Weights of a small transformer language model.
Size: 22 layers, MLP 640 SwiGLU.
Architecture: RMSNorm before each block, no biases in attention or MLP.
Training: a variant of Adam for these matrices, 7764 steps.
MLP neurons of a small language model. Each row is named by its layer, matrix (gate and up: input weights) and neuron, and shows model dimensions 0-159. Each number is 500 + 50 x the weight over its row's rms, rounded and kept within 0 to 999. Numbers have three digits each. A neuron's up and down rows have the sign that makes its largest values positive.
A block is one neuron, or neurons of one layer that tend to fire together. After each block is what it responds to, as a language model described it from the Wikipedia text at the highest values.

L17.gate99:460474414504500491439578556534494463486594474500624454517562488552417447453522442567538527556512491489529551522428404526537508493457511506465470482493577495498522455554555574454451490505513584453517461488580484466491545487477433603499541489444435480455499549510395636431436460465447448536451592569492562475454437442540470479569445555407437437530504515478634546415477538486556449437525585555501486486472515495535489559521562490397495531586516440513467431536497465431488502408411536
L17.up99:537500509471483459554532505531464517451500467465581592487534513343457528557524576451536506475608439552487490451536596534445645470529493532549509477475537530459460527556550448571576559569474450556510610467527541435408532560500554471494528488513536585491468573564527541535483628453533485417539568404507532541500538570404468464434544477391516476490399462529428507503545542398464498439413511476477495563513532606490534426500504434550447511541493602498470454433552525420541469552416451
L17.gate367:477541493436475527551608538498568459512523535367466480568455536444528533456458486506514450511568419438425439532560474453446500510434523518532466484485548465432444495469548581407499471557614528475533536517482573402430573468570470489470465475486504480452533525466447494473544567468516514533461549523495489495466504379500481512449537522563619478545489564564442456471492492495539491534467482490546419482474568541562434453492511487552450550540513486442439537372592435543479498486523537
L17.up367:559500511557455595517438489551552524490516508373550443528499569476472506432557494588505505486479449440498471458456474457471567513462536521530486538523504485480515493375510512455505551518607563475550492526562514400518519438556442537474475457537472469507467429548551582432558521515469492506446546547419432457434524435420472569466559518592495535493428561552443453459473541546494581516559569423472479540440521470558477450487485532498465588469483453503519529446543557536477499558475525
L17.gate562:547475509588510482598502519460455431471520483433567453437574531501472512502486537494450502495539509483463617493509483524439595505547424511542452584517540524437503414492496436484521564502477438545469580464470568417556543553564523557443563505479430539454529510596493467483502432608574432507462511525517533488532460526473588545494450584503481499527492439486468378468479458527596554488524572552466470435456533585590481466455503498439485524568532501568417497554528495598531542477430521
L17.up562:534460523438521566527502452517585459535517524556535591429433505473581492456595442512551560512497438434490481528414562503500555503565492508554408511523481365515532452589414423513552539464400571516460610525557571439537426383521544542531565507502437589509520475467483496473392511549527425454491470483516424483574484547480511447384594491509484418457494474566530485456583485463487462489376507435535540495519487544456509454468527505544446489477468446452444550460535481540464431472539496
L17.gate582:523516509511578574430532537551483475485524502499550471518432595483509458542535557528384582521628592480491472540518542561488581561516456546545474464528477484458472538580496453574479485497474465458504495553463476493435459479593527511460547532497509502499451530439503544443605427526533481427495523433493507505445503416433568485539526484508400506502409583474512599521558488424563346479446447478500542492464456526549487408399494523448508554524512451420428604491467435413578533517511512
L17.up582:583472477518522412448518488515428509490480477470520547544405452515439568473469467541428482485481473458517483459406413509441505537491557523523498480484458538476479558521477375553554509491393514396569518476435547541519546492540518542485508572464406556542518548492547439429571534593538476493502466376557485562490453431550485447532566532439403507558421476454523515466512556422450504477441545449518463530560517494491490511466575427508408552430518464454380591512504502449513502580470442
Foreign name initial pieces. First word-piece of a foreign, non-English name, often a surname's capital letter in sports tables or biographies, as in T(ipsarević), D(ospevski), Bad(albeyli).

L16.gate148:463556461503570459455533601509463559476480500432435440553470523419459476474436521553346509499535487399476490532502474495556464513365466421515402475528474510518526490557503474472484473506462513546447416552484515484553595492607430530451482565502539475511502516368547485511599596512501511404510436538435544482494564451490544569561503525469473478598516538472503463598492507439587467533435545573538470590572508451444513543417459558531496524461546511425507506459578529432513544598516548
L16.up148:541545430577519501500574520519477491486441445562494602596452514445540542500621542520495549509374458505483489543495475516544430516615516501447502476520526498525567401447398499496474593481549477478466464501539508463523531494375424562571456550519559501463538497498440584513499578535449539468584513527465572522495566408538468516595465474426554488577439500581494402486521537564525604502555485580455567557501459486447392630550466365443425485486524457435516478517487436570460509539519548
Name-ending tokens. Final piece of a person's or team's name, often a surname suffix, in sports, cast lists and tables, such as Ly-ons, Wil-kins, Higg-ins, Sp-iders.

L17.gate26:555545500479552444488514500511535570571566430535513454511486478570533410518534498494516528534427540564521529522582535457429537518469452534520477507549567636414467438511434645574530524589626553505447472483514456488447567489536504497476563504505580617496502538503467541564427473478453387574484501517527509409369558548537573495525485504573420505521553537513507482506461512559429490512443504488502429516511457555461565454553523471538497503430529446500529541401460436439471535555447546
L17.up26:507511548457569457483473559532487512501534425451446488479438568532490579462494576551496489488425482499493555648495403516536471490520504425450417651508467523447560537596471547480541486524570509556560460612544509448560510503576496554495439526422479417544525457481509426456506565495451488493541516501589373589544501484364506607445494619507450498467537621507496512583452550562547469486469466499547521470507548458540456454505502479383474504486521477470429478536448541389538462598552451
L17.gate37:507641481524502457443491471550531486461518457529485409521358519493505461467564428525573577507556474493582537538411540484525491493429472384456499536548537456464534488518514537450628425460465478521497576471472437565415387376548568520500418464476532455538478578543479515520545473441470528502481419527486528506491514528537481624498442496567532466490531529464464568539443513465549490570532477486476535444433408467537467540450538450476449506475510418484453490548520573455503538509568538
L17.up37:441552519613482504478410441458499547460477575467474474498507579443418548397503488508611551563553457583576583447520541511493524465432471435451477456572542498416526522594528497569583519510437437443488517464534425521503541480533523552516459505503586496500485548528496523514625452456449472507448484544432527515462444525479409514438566517536497497467471492419552522541501460608532529525569494432566539478529490502558544552519522450589420580505444546456488495622474479420449574519485545
L17.gate159:451528431502487563406560459518401478562546462567515531493424531555520417541426562513460423561446596533564427457478396424579463634387474475530411442478455455507531516523576491543472432408496499435497487460527430490541395501564506549470537577383539555538476499409517493444515499544510422510468511528516501517421480505494566503528453528469551446444504442347443518506484478584477583482492448503424453591489432463471565574511565473485470485471487431444591521599453483521463586459502529
L17.up159:524481505475469455499458495535415553504577574465434508399432507518546512581554581504459568483511546482504439538463512503565527530515612455447413454457377583477535535475501514499421476513509456512522401491541472426470482482583481535487530616513541488459425508479508501485434517485407386457601489413522405537501509509541431549568400579494529455512538440395451469556554462584527542498444540619377595513491519495501432550496461443481468508473459385579487577547419521486435451586436513
L17.gate544:559557426507455484409503561483591525505509473551507435472460560515608404589528436544512493487409548483488536485475446518477453479478478483490502499423512583454525428396496566575480486505479553397510472341531483506512448488553426428446404390437500387510523426471441562491542547483467540489510587428424380408458450567523532611502455500528492485501569546530561565544462474597540534523462583527441497546549494381516519521479505486490481520526481542506488509535529535396545573519624450
L17.up544:448547586523533565512527514498436449521495537509524505521554496428490423497516533535442492544490482457469565513534469504485518470425485524403452500540423588506487424459483479644547501481594471444450568517632455507544497515588487493494504480504513531444396487563445520441510566549533416488492536536553523549432452470443452426550435585556463538475532541460457552532581519558517468409614419490488458479498481557553514461384512485501444479494497447484515600528493453493454487536571541
Numbers in table cells. Two-digit integer parts of figures in Wikipedia tables, mostly election vote percentages after a pipe, like 38 in 38.7; also sports scores and stats.

L15.gate167:531461501544494518507558493473402522490434485557538402440530505506434468409457524515515488577493478501580525549435456508532539547433445490544392353567462506411479528583522467497500479545469532385534540530468524539472501442521504525520530554529451510546492471515395535475552525553507468532563554494533484472571476573501574531534436498482387438470513488586579505534462505490468469490526563440566415498440476452458450401430521480466471546470428500406474463546628467521539566473481520
L15.up167:544563445536594562532528535533456473417433422468452525453569488365388484598393528502574445489485470547549486441533535546557595525523505541415443511568476490504471486597438446531514613429500531445562502516597517525505408573544483540475449453581522442477378530554496553516533582446542386499558591377536464524516489545505437471459549420477456467573463578548521532537517530590494520528472614518530575510550477483482496500499479432497516515520534532554503512507486602446511518522490453
L15.gate233:633507432524623508507472444474525481515531529483415466410581521471421446461483566475448501495502446552506429523481539452416445587469401554405509416583558588551435526586520478506430491521496496422536425535459547460494589563578565542430551595445425445558537428423505496543584590430507469559524417491521407490449476579530485528536477509455374508549496551489444503513409444551487500475574536420528505573523501514425573520488478514475498555481500494472442472460544518360510507442475510
L15.up233:554478445472584562562513484581487554484421506512479458447513511526422389569503507471537495524448424464483522531503466489506443559442478576471573461480498551523476559473505440607483553563462531459472524576512559485529488480430598550521535551452459540500571572436519433484695589389466459494477485505536494441513439466437506516488464490503407503600559579453464464496451489556475592543550485453492483508460515434443405590523539482536495578518382469471439473405626495432492509547472521
L15.gate549:613554470545463567565542561557430527550502428517506433464373604505478419583483436507504464513505519493494375459546468431479543495544519394478490465503463464545508514604506497546534494449475558427407517512581547539475515472508473523435503563468542403516474461438441520547535611459479459441490529435486573529494589507555437571505513532513538492424440608457462458658418420479505510460492538614402505592536428435406520542493531553529494583458571416538501502500428492420440529554531534
L15.up549:529500531572509453436620473443485447516470494455474513570504537596490403519397541610545400504398496456456489578474610453512426463477560549528461514516545455484500508565478435502488469478460475544466455493480599569495426446480518527553541475549486435541490588493522551468422486493561501478568459482516521539570444508505503514397546530445597452510479535442441508510561493434521410400415545517538494549517439510495642567454568452617462477469585471532460450463541434464493465592487475
L15.gate616:554503506535456559479463527519473606488447506496549569453576443425510599431331452523547536551485389526440400464404465434544538534399480468574534368486512532465516494517505504544587514582556476487422463428527572448420461541477524463511559553507441493496458545578529515481500579471573490515516456428571598550529485522478554607500504507540494546518492434494551477515539514429509450538428521470517409519450494534512519495501517510523502570539473476552561555488482563554478574550499562
L15.up616:515508473439513503473515548529419428472427499498506544433480583370589451448403507457501541545451466437434498450418483473519591467398532450561484329492511549418522367588464479452480577506543476460515575434501437427491460518514449501504518513543485457432491526406567535529500545522545534485456461485541437559515448529387531481497569490452473512546443514443501549538484511415473442488471529479504459520425502495505495461502541484455481536571501568443412510523493484530495551476527528
Surname first letters. First letter or piece of a person's surname, often foreign, in tables and name lists, e.g. Nair, Pribylova, Pellicer.

L15.gate144:546525453557628519516523438464433472527451430525554428475491448481462518552449465532458510548450457541568444554539470586496556524454525555543450456405502488470532443590532387542391508519452552534395580611462545573450560553543460554478490608553522535516501459515495486479474634506576498535493477504406563451510523552450509494465443595440476497485476550579559546491523522545496449477490585550442554577454496420506469547618542468493462580435550513421491512510552510411452473535402526
L15.up144:379452544498582491469455592511497492481555451436519290606469465477484501452554541400431450440562482521556552531571499573516528521466484471481518499399542549522484528560445571449530387455422566539546553599513454507475493537528537424492480444475483467427534540408455516543463508473602520497505543469466471586537630549426525504422512583528442511601455585446489545519630373495529588468601430513508529469561473568493502475432572602531541490425470523544552526476439517467492541526514523
L15.gate436:536462406512515541464593503463493515472511491486530414513457473476518421543453473477538461559573492552535527557519542537504422459469453439527468491365521503561541579470474587498396523550424614448481504505555626512451497481592454575427459526455497455548499518454480363423432557505552550487523438435368541476396598482504523558478503452468449539514472583493521467549481548521542487523490616439391496501473481479494557519476483506636562490489505558490523594425506499531522494540434492
L15.up436:468495478413565504440512466510463548483488505390418442563572533569493518517484512540438489524521458499556518471545553588515477605408532577514412527494495555530550543463589546530500421497551490555483511630469541527504543538596460570456604542513502620504551475534438408510447631521505481489562432481458496506581624497478488524514509512473511467546457520450503584503541466549615494476420510467449538523448459500486496509488531448488470531403472481402431579426519536519510507498486469
L15.gate509:500513437522543575428514547395555548458608424560527511589512445460518457500604540452532435483543482449516457552528571523397463554459545464480451551470558470515538423511456421532436492418480511481410541485422568433450589476535515478466522476465484387480529393450460503550494583433464468493500434476474453454538521482418508552464553570500481492576536579524496463502504499471564466512468481473432529494495520527474521544519545477504479483414502550487484614579452438456456508489480477
L15.up509:472527490475495480485605525516542544420538503459499468564445589451420482477541482449523534480575378561451522505506463476433589420450557495483542547490487390551458465447442476629528539537461622466594548524549540541513458562511481479520616470622565465478513438386496451522496565561509458586516535503490439504524475460420590542503428529473453457588444457543442512517539487511509525446530477584561453528495500505429471522457453587520470632512464479435423602462503397508481521569374483
L15.gate595:506552407531496492418523571371523525538464531507500484505524455539542495467435463512392455573485478582502527521531493513377401521544553479543477502483548531492546435498512515498410551536522472460443457563418473527457467430578412520561454526431585455523492453470484616427470610547556446494611449542475502566566506521422583549563518495491475538537440450463518471511475440456633507524548601546439448503463522578530512593532524517524521486521463530550457540473516566448539531456474553
L15.up595:422461565539555543458494512532519530439507490547535451511505490454502467492484458498458458504589416524545470475600553515453643419408508473526448429528538426479484453525449499504551567642505505483445593542526606410476521587505467463524485567586476490478500466526437504469499462436492441475527401422487530489500481508423469497381493516376475492545530425592491490509599530473394511446475548520551441585489524592406489434455495529487523523492534590430576522464445515496495501508480526
Surname word pieces. Word pieces or whole words that complete a person's surname after a first name, in credits, tables and prose, such as Mark-man, Mar-low-e, Kim Hy-ang; occasionally place names like Frankfurt am Main.

L16.gate103:530599433481389520489479447530518548398577499566558516501507498490492540443526497496398463599455458529516444550516500544473494512464596456425492484458505569528469465461466541455495532569453500412499557486450469534457528527549456505510590497533585441539516558512457539416459431514442499509451459494594491474455485458437409565487580442457428508543610521481503512525453434634457569441463486484509511611480510495443412536516535450530550594469528479444516536521468497507504570523484521
L16.up103:502456485462486511432528459582425505581494466559494428581415532547518500501597435492591578540448499441474537504413535461483399499558528450457499531482562509400547442470517571521542414523445469538527516607517484494535435449553531504420469522473507560498628473497476601527458468449490572546480589459527560504556535515507551523454560435593508473455489529462432539537408544507464484566546523463448449433598405481487531486535593537552523556463497492615488547452487517464423549559462547
Numbers in sports tables. Number pieces ending a score, record or stat inside table cells, usually just before a pipe, e.g. L 87–107, 18–34–0, 53.09.

L15.gate135:504504502558522481540481513510427470548550406502421494544472557609588525465548481470541534551505450527392453496418458525543547537484513501397438575415494525485459542566459482567436534492551502527516524500527494512455475476445599489443523580557562420454469512433471558498489555428530473500537546514598523425413570417500504499549534432580472476536544586517531571509426507490585556441467586486504481490532444502523531503501536541450470504428544494522540482570396531432470481545498605
L15.up135:457450533616436556584547378505471399465497466472504447514503585488563523525498451499472520545579438553589522608419445518525586518478453503443526560515503598383471539466527527514489483516494422511510562466513509491485482521515536437535440533520585382529497495613561500545519484448490522487501437448575422540408489575521489449458417545523513475441539565535468466533567475588558579471470506471493474446514396484531648491511614560406493570510477598424552501432468499433425556500438517
L15.gate415:497535462473455470533510540537457559582595427504457432433519584533530502550534575455491522517481505433509501471397429461554514504424530404493295410503502531497486492417461577590501491500518446488520481509458465443509487477464504456482505531429485564532526471518487569512489542487430444480530590486432552573549569453538461548473523605466548485511490484438448529506531500600489541546478558554487474486504516434417501497523653467480478466419499503476506474549405443512469534537460544
L15.up415:530489487525504422583522480540481468524567492448546547477456519455628475513526541485495469581550463518491490550448462487568533468478532495452452419471472519504453488461479597500521467439481515411603509413498449526500562469518492474495602555452554553533565460427467450507470541492431483581528423453496426464458472557476554429480510612577467512457485483429492462472505453406555474561462467554393401527530474415533577509520577488462546472538467477521542529545481517489388558472544559
L15.gate430:453552388540514550429601480543494540490571472527543503491453526500492509537481506478489621551448527455449515549509513484481499555437458467485392451474531550458389448469493517532478459447496515422500521448552506440433564449601482487478562531412509542452519516398494550471569526532450430519517587503587466485446583437502614565551456559548456482498545526514468548503509460551508524449482506588488383536426452523453478414433566483383492465437485440491476510435381468466468567561469532
L15.up430:487472389429540517432509479595407529460559451468575459542448520452520455561516511479480469485446534407552514460400528459482575528422470474573482471419507534534488443510504444533544479338446524441533449507516455546529362480527501572492509490442444497447576462424546546509550479503526579550486486510482537522450529565537536548577467600471491458487431465522460520522574497407443514446546516569426407637483503532472422542400607506418433439483435472556460527526418487515485578481472474
L15.gate527:479476482426478530500584505494467466523598375501576573493497519531482448523457507405480526546464475516428470387510464466543483480491573464477483415403471564505508476497468577496417423477504451517472487558481489504445532497483521411517482572465454506503464434419469552540484513500507499469518576476425514575511579428531535490490526457457486511538506428429560562434432562582447548553460542472471519538496552448533497502514530504511539417481536529393539470496507532545414560578539533
L15.up527:454471408435552432465538535478534566562473427391455524544430532523466407448486435440435503511459457522456471448408546495501494462463566600559487455427504506590535501465502574480522566406499432484465471465473514529493530591479588456537476549488531595549494498545455497512443477450515563454436501565442549496471511478450515454541474479459506553616458477497505514434486573546499554469590467547490479580493546430402460596520617476536508485521519526450498480510465431605481586478422505
Sports scores and table cells. Pieces of numbers, scores and table pipes in sports results and statistics tables, such as 3–4, 6–2, and | at a row start; also the closing = of article titles.

L16.gate637:556455451604523476527546499495550459443546499494511531558521506483454518470457462465523464524565527546523490523522549501504587481403474460540546576512465506534531508533564426498476540535454536474523502568548567483401554506516448499465491559584490399534507508410463467507521611481531480401525451432488513458522514548459442544506419515474527491540503540552535484480482549478445486558448563525403417635534534568475519495534524483428453603438552589569548488532450507446399558513487507
L16.up637:516603403475593533537536539488561631495581355506553417526490506470518500506439483545512499486511446539456441446538541515497471597475529517538467532502488468524469630488477507461506500461502486507553536524487568443504427572588459432554485580531589467503547545410546506552519549527578557600490494463487517552485523455484446571473535422481449537500564452437438631518420479496468544505394557477453518531502446509486468471462622458581528602403561525447407487488510428514486514540420531
Person-name initial tokens. Word-piece starts of personal names, mostly the first piece of the surname after a given name in tables and lists, such as W in Kyle Waddell or P in Brad Pitt.

L16.gate366:539443516524477608536486536557424485536435475492397499474548424504600448448521429488536510523550418530459544474516471411476525546445515576491546421480554434500409495475564506453435467545446509538587494546566520490383556561518462550559558526500532442547460507502534473455590439469525500467536474506467530539379474503455488503490549491512444506467591471448529487547377474500514401535489420555450552531579463476452503496567507537504482493556501422552537560494550430557470466412497504
L16.up366:562442423514427506400451472494536522490525456552516562528573456523479510424530599539593482542499458511461625442480594459529534515510536596446513497584507429456491466475475568457387497433507587410532462460560471438488595512593534474549396550501552515433555501467556496491451460535561482439440606479544517574481527478570590506536518407507449522478507519527521553461523432512522487564567542494573506506498454453433419499453490526504526466447573401512519469536400531471452546519563479
Units after numbers. Unit nouns right after a number in measurements or time spans, such as 9 mile, 28 years, eight days, 20 seconds; also odd mid-word pieces in names.

L17.gate106:472571470517556532379553475524536530388533420503517410492479459472481461478526412502419531500506535546502498551508439497419561485508529453603543513445547461476553500529473436469525467573467528479423535578500507491456481452617385478494504542472514408491544530407502539495513633464587543441543406591509495503483586461478604548507503526439416498532524449559494552408513450502464500502471474602409489561516451517534522599469609515515387490474504494423415523503552482475529481596514498
L17.up106:488607505544486539488585473418496409455467443517458396511429425421504517490540520502402486476453569438540489599510538444440505573417526506515487477504497538468548424596514490537448534515370448429507504528461481491422540544533397533536513531474466455526572484495446536504408519508567536495528502496464452578488527610523588463564488526443411539586574501496555452487501526459515526498541610508451599478508534551545578534585481534529487576458469476433435487560612492482461481449478479
L17.gate187:501550488532576484406548486493482530444445529520457481578492457531521491572426433479532489529466474431517547420525544541376500464449544480516503514489545464492438480535428490512507439492532455447383542532508524474457616567368378573489456493556500453438542583469558501522497507544527446454513508440471490523614490475486498548471496496556562468442509530524529466533430528474446476426486536480418510552449538454455525556545552655550558460463546427493516442510580524504445522525511476
L17.up187:484556524510600430552518522592359562428485463471465482561558429452527553546505538509510363519497564466556433533476418552526471506535605461505473445508487522429529439556448558432569459460490506424458561481495512469428506547492520517501541521520483407481462438446453481586495484503495581483606505434481443615502500532518550594462532589424480454502522513459442460587481497497548534554474552515488511431468510460514560401563518530495516526453498494585542540559552439574440586481439515
L17.gate243:450576429525562519481533487401446477428474458505393411516505468502519466514389490442349426540554534540591490566563468544411471579504433463500514476492545416543561515571429457438515472453440448461399628526399543545485533501499389533498526564483467501466548508472476435500465568450580494468521437403494500596508478564438547502505526500416464500645474436618517535461525479465590460457461578593471556539445507518444498458520588461515447483463512517430462538541545500503515555508503506
L17.up243:451565453453550493472543520470524560535518425539466468472417459624494389482414402510436431513539506482482496513566543489463554540428540529553457457460481449495504488502573597469541418544491525525499511506498509421431496478512527455577488500574515553401537463471483428553530572497575477537496511502542480547474488480473523496570488502536578495455529401500411517487526549456478506440381538459442461586562467470478490421441573503504374470458558495493538545448475426499467483452442542
L17.gate555:490586429489508462422506469460525446500549410491543520489548444532560412560418502493467498514542484553488471562536488565464526510552512444612485408576549534453565503468494483440442505550419518448408548495482509440478506488526522468524480557498465489505448473494432563445481549577583439491560521453543468521530502461376575523501561493462469533564446583460546497542591427452441494455513553595488510443489543527486491460448560437474575560467541520495464606636549486503618500556562494
L17.up555:470503478508464546506513480518466543462505451485562500495497513468558407470530543503403521513516506581502519519478462446522544442527535435693506374484427471510447416448496450445597480518529519413457534463410569404502525455499487510479526470515558506516522551492398503440549531555603453498561449503510554593430464510459531512421527576445477554528556482479366472522509501460420432459441469539491476482524509561462520487517441454539537530539549551493589549526598438553578525567480530
Surname word pieces. Word pieces inside person surnames, mostly right after a first name in result tables and lists, e.g. Cross, Arm·it·stead, Dev·ine.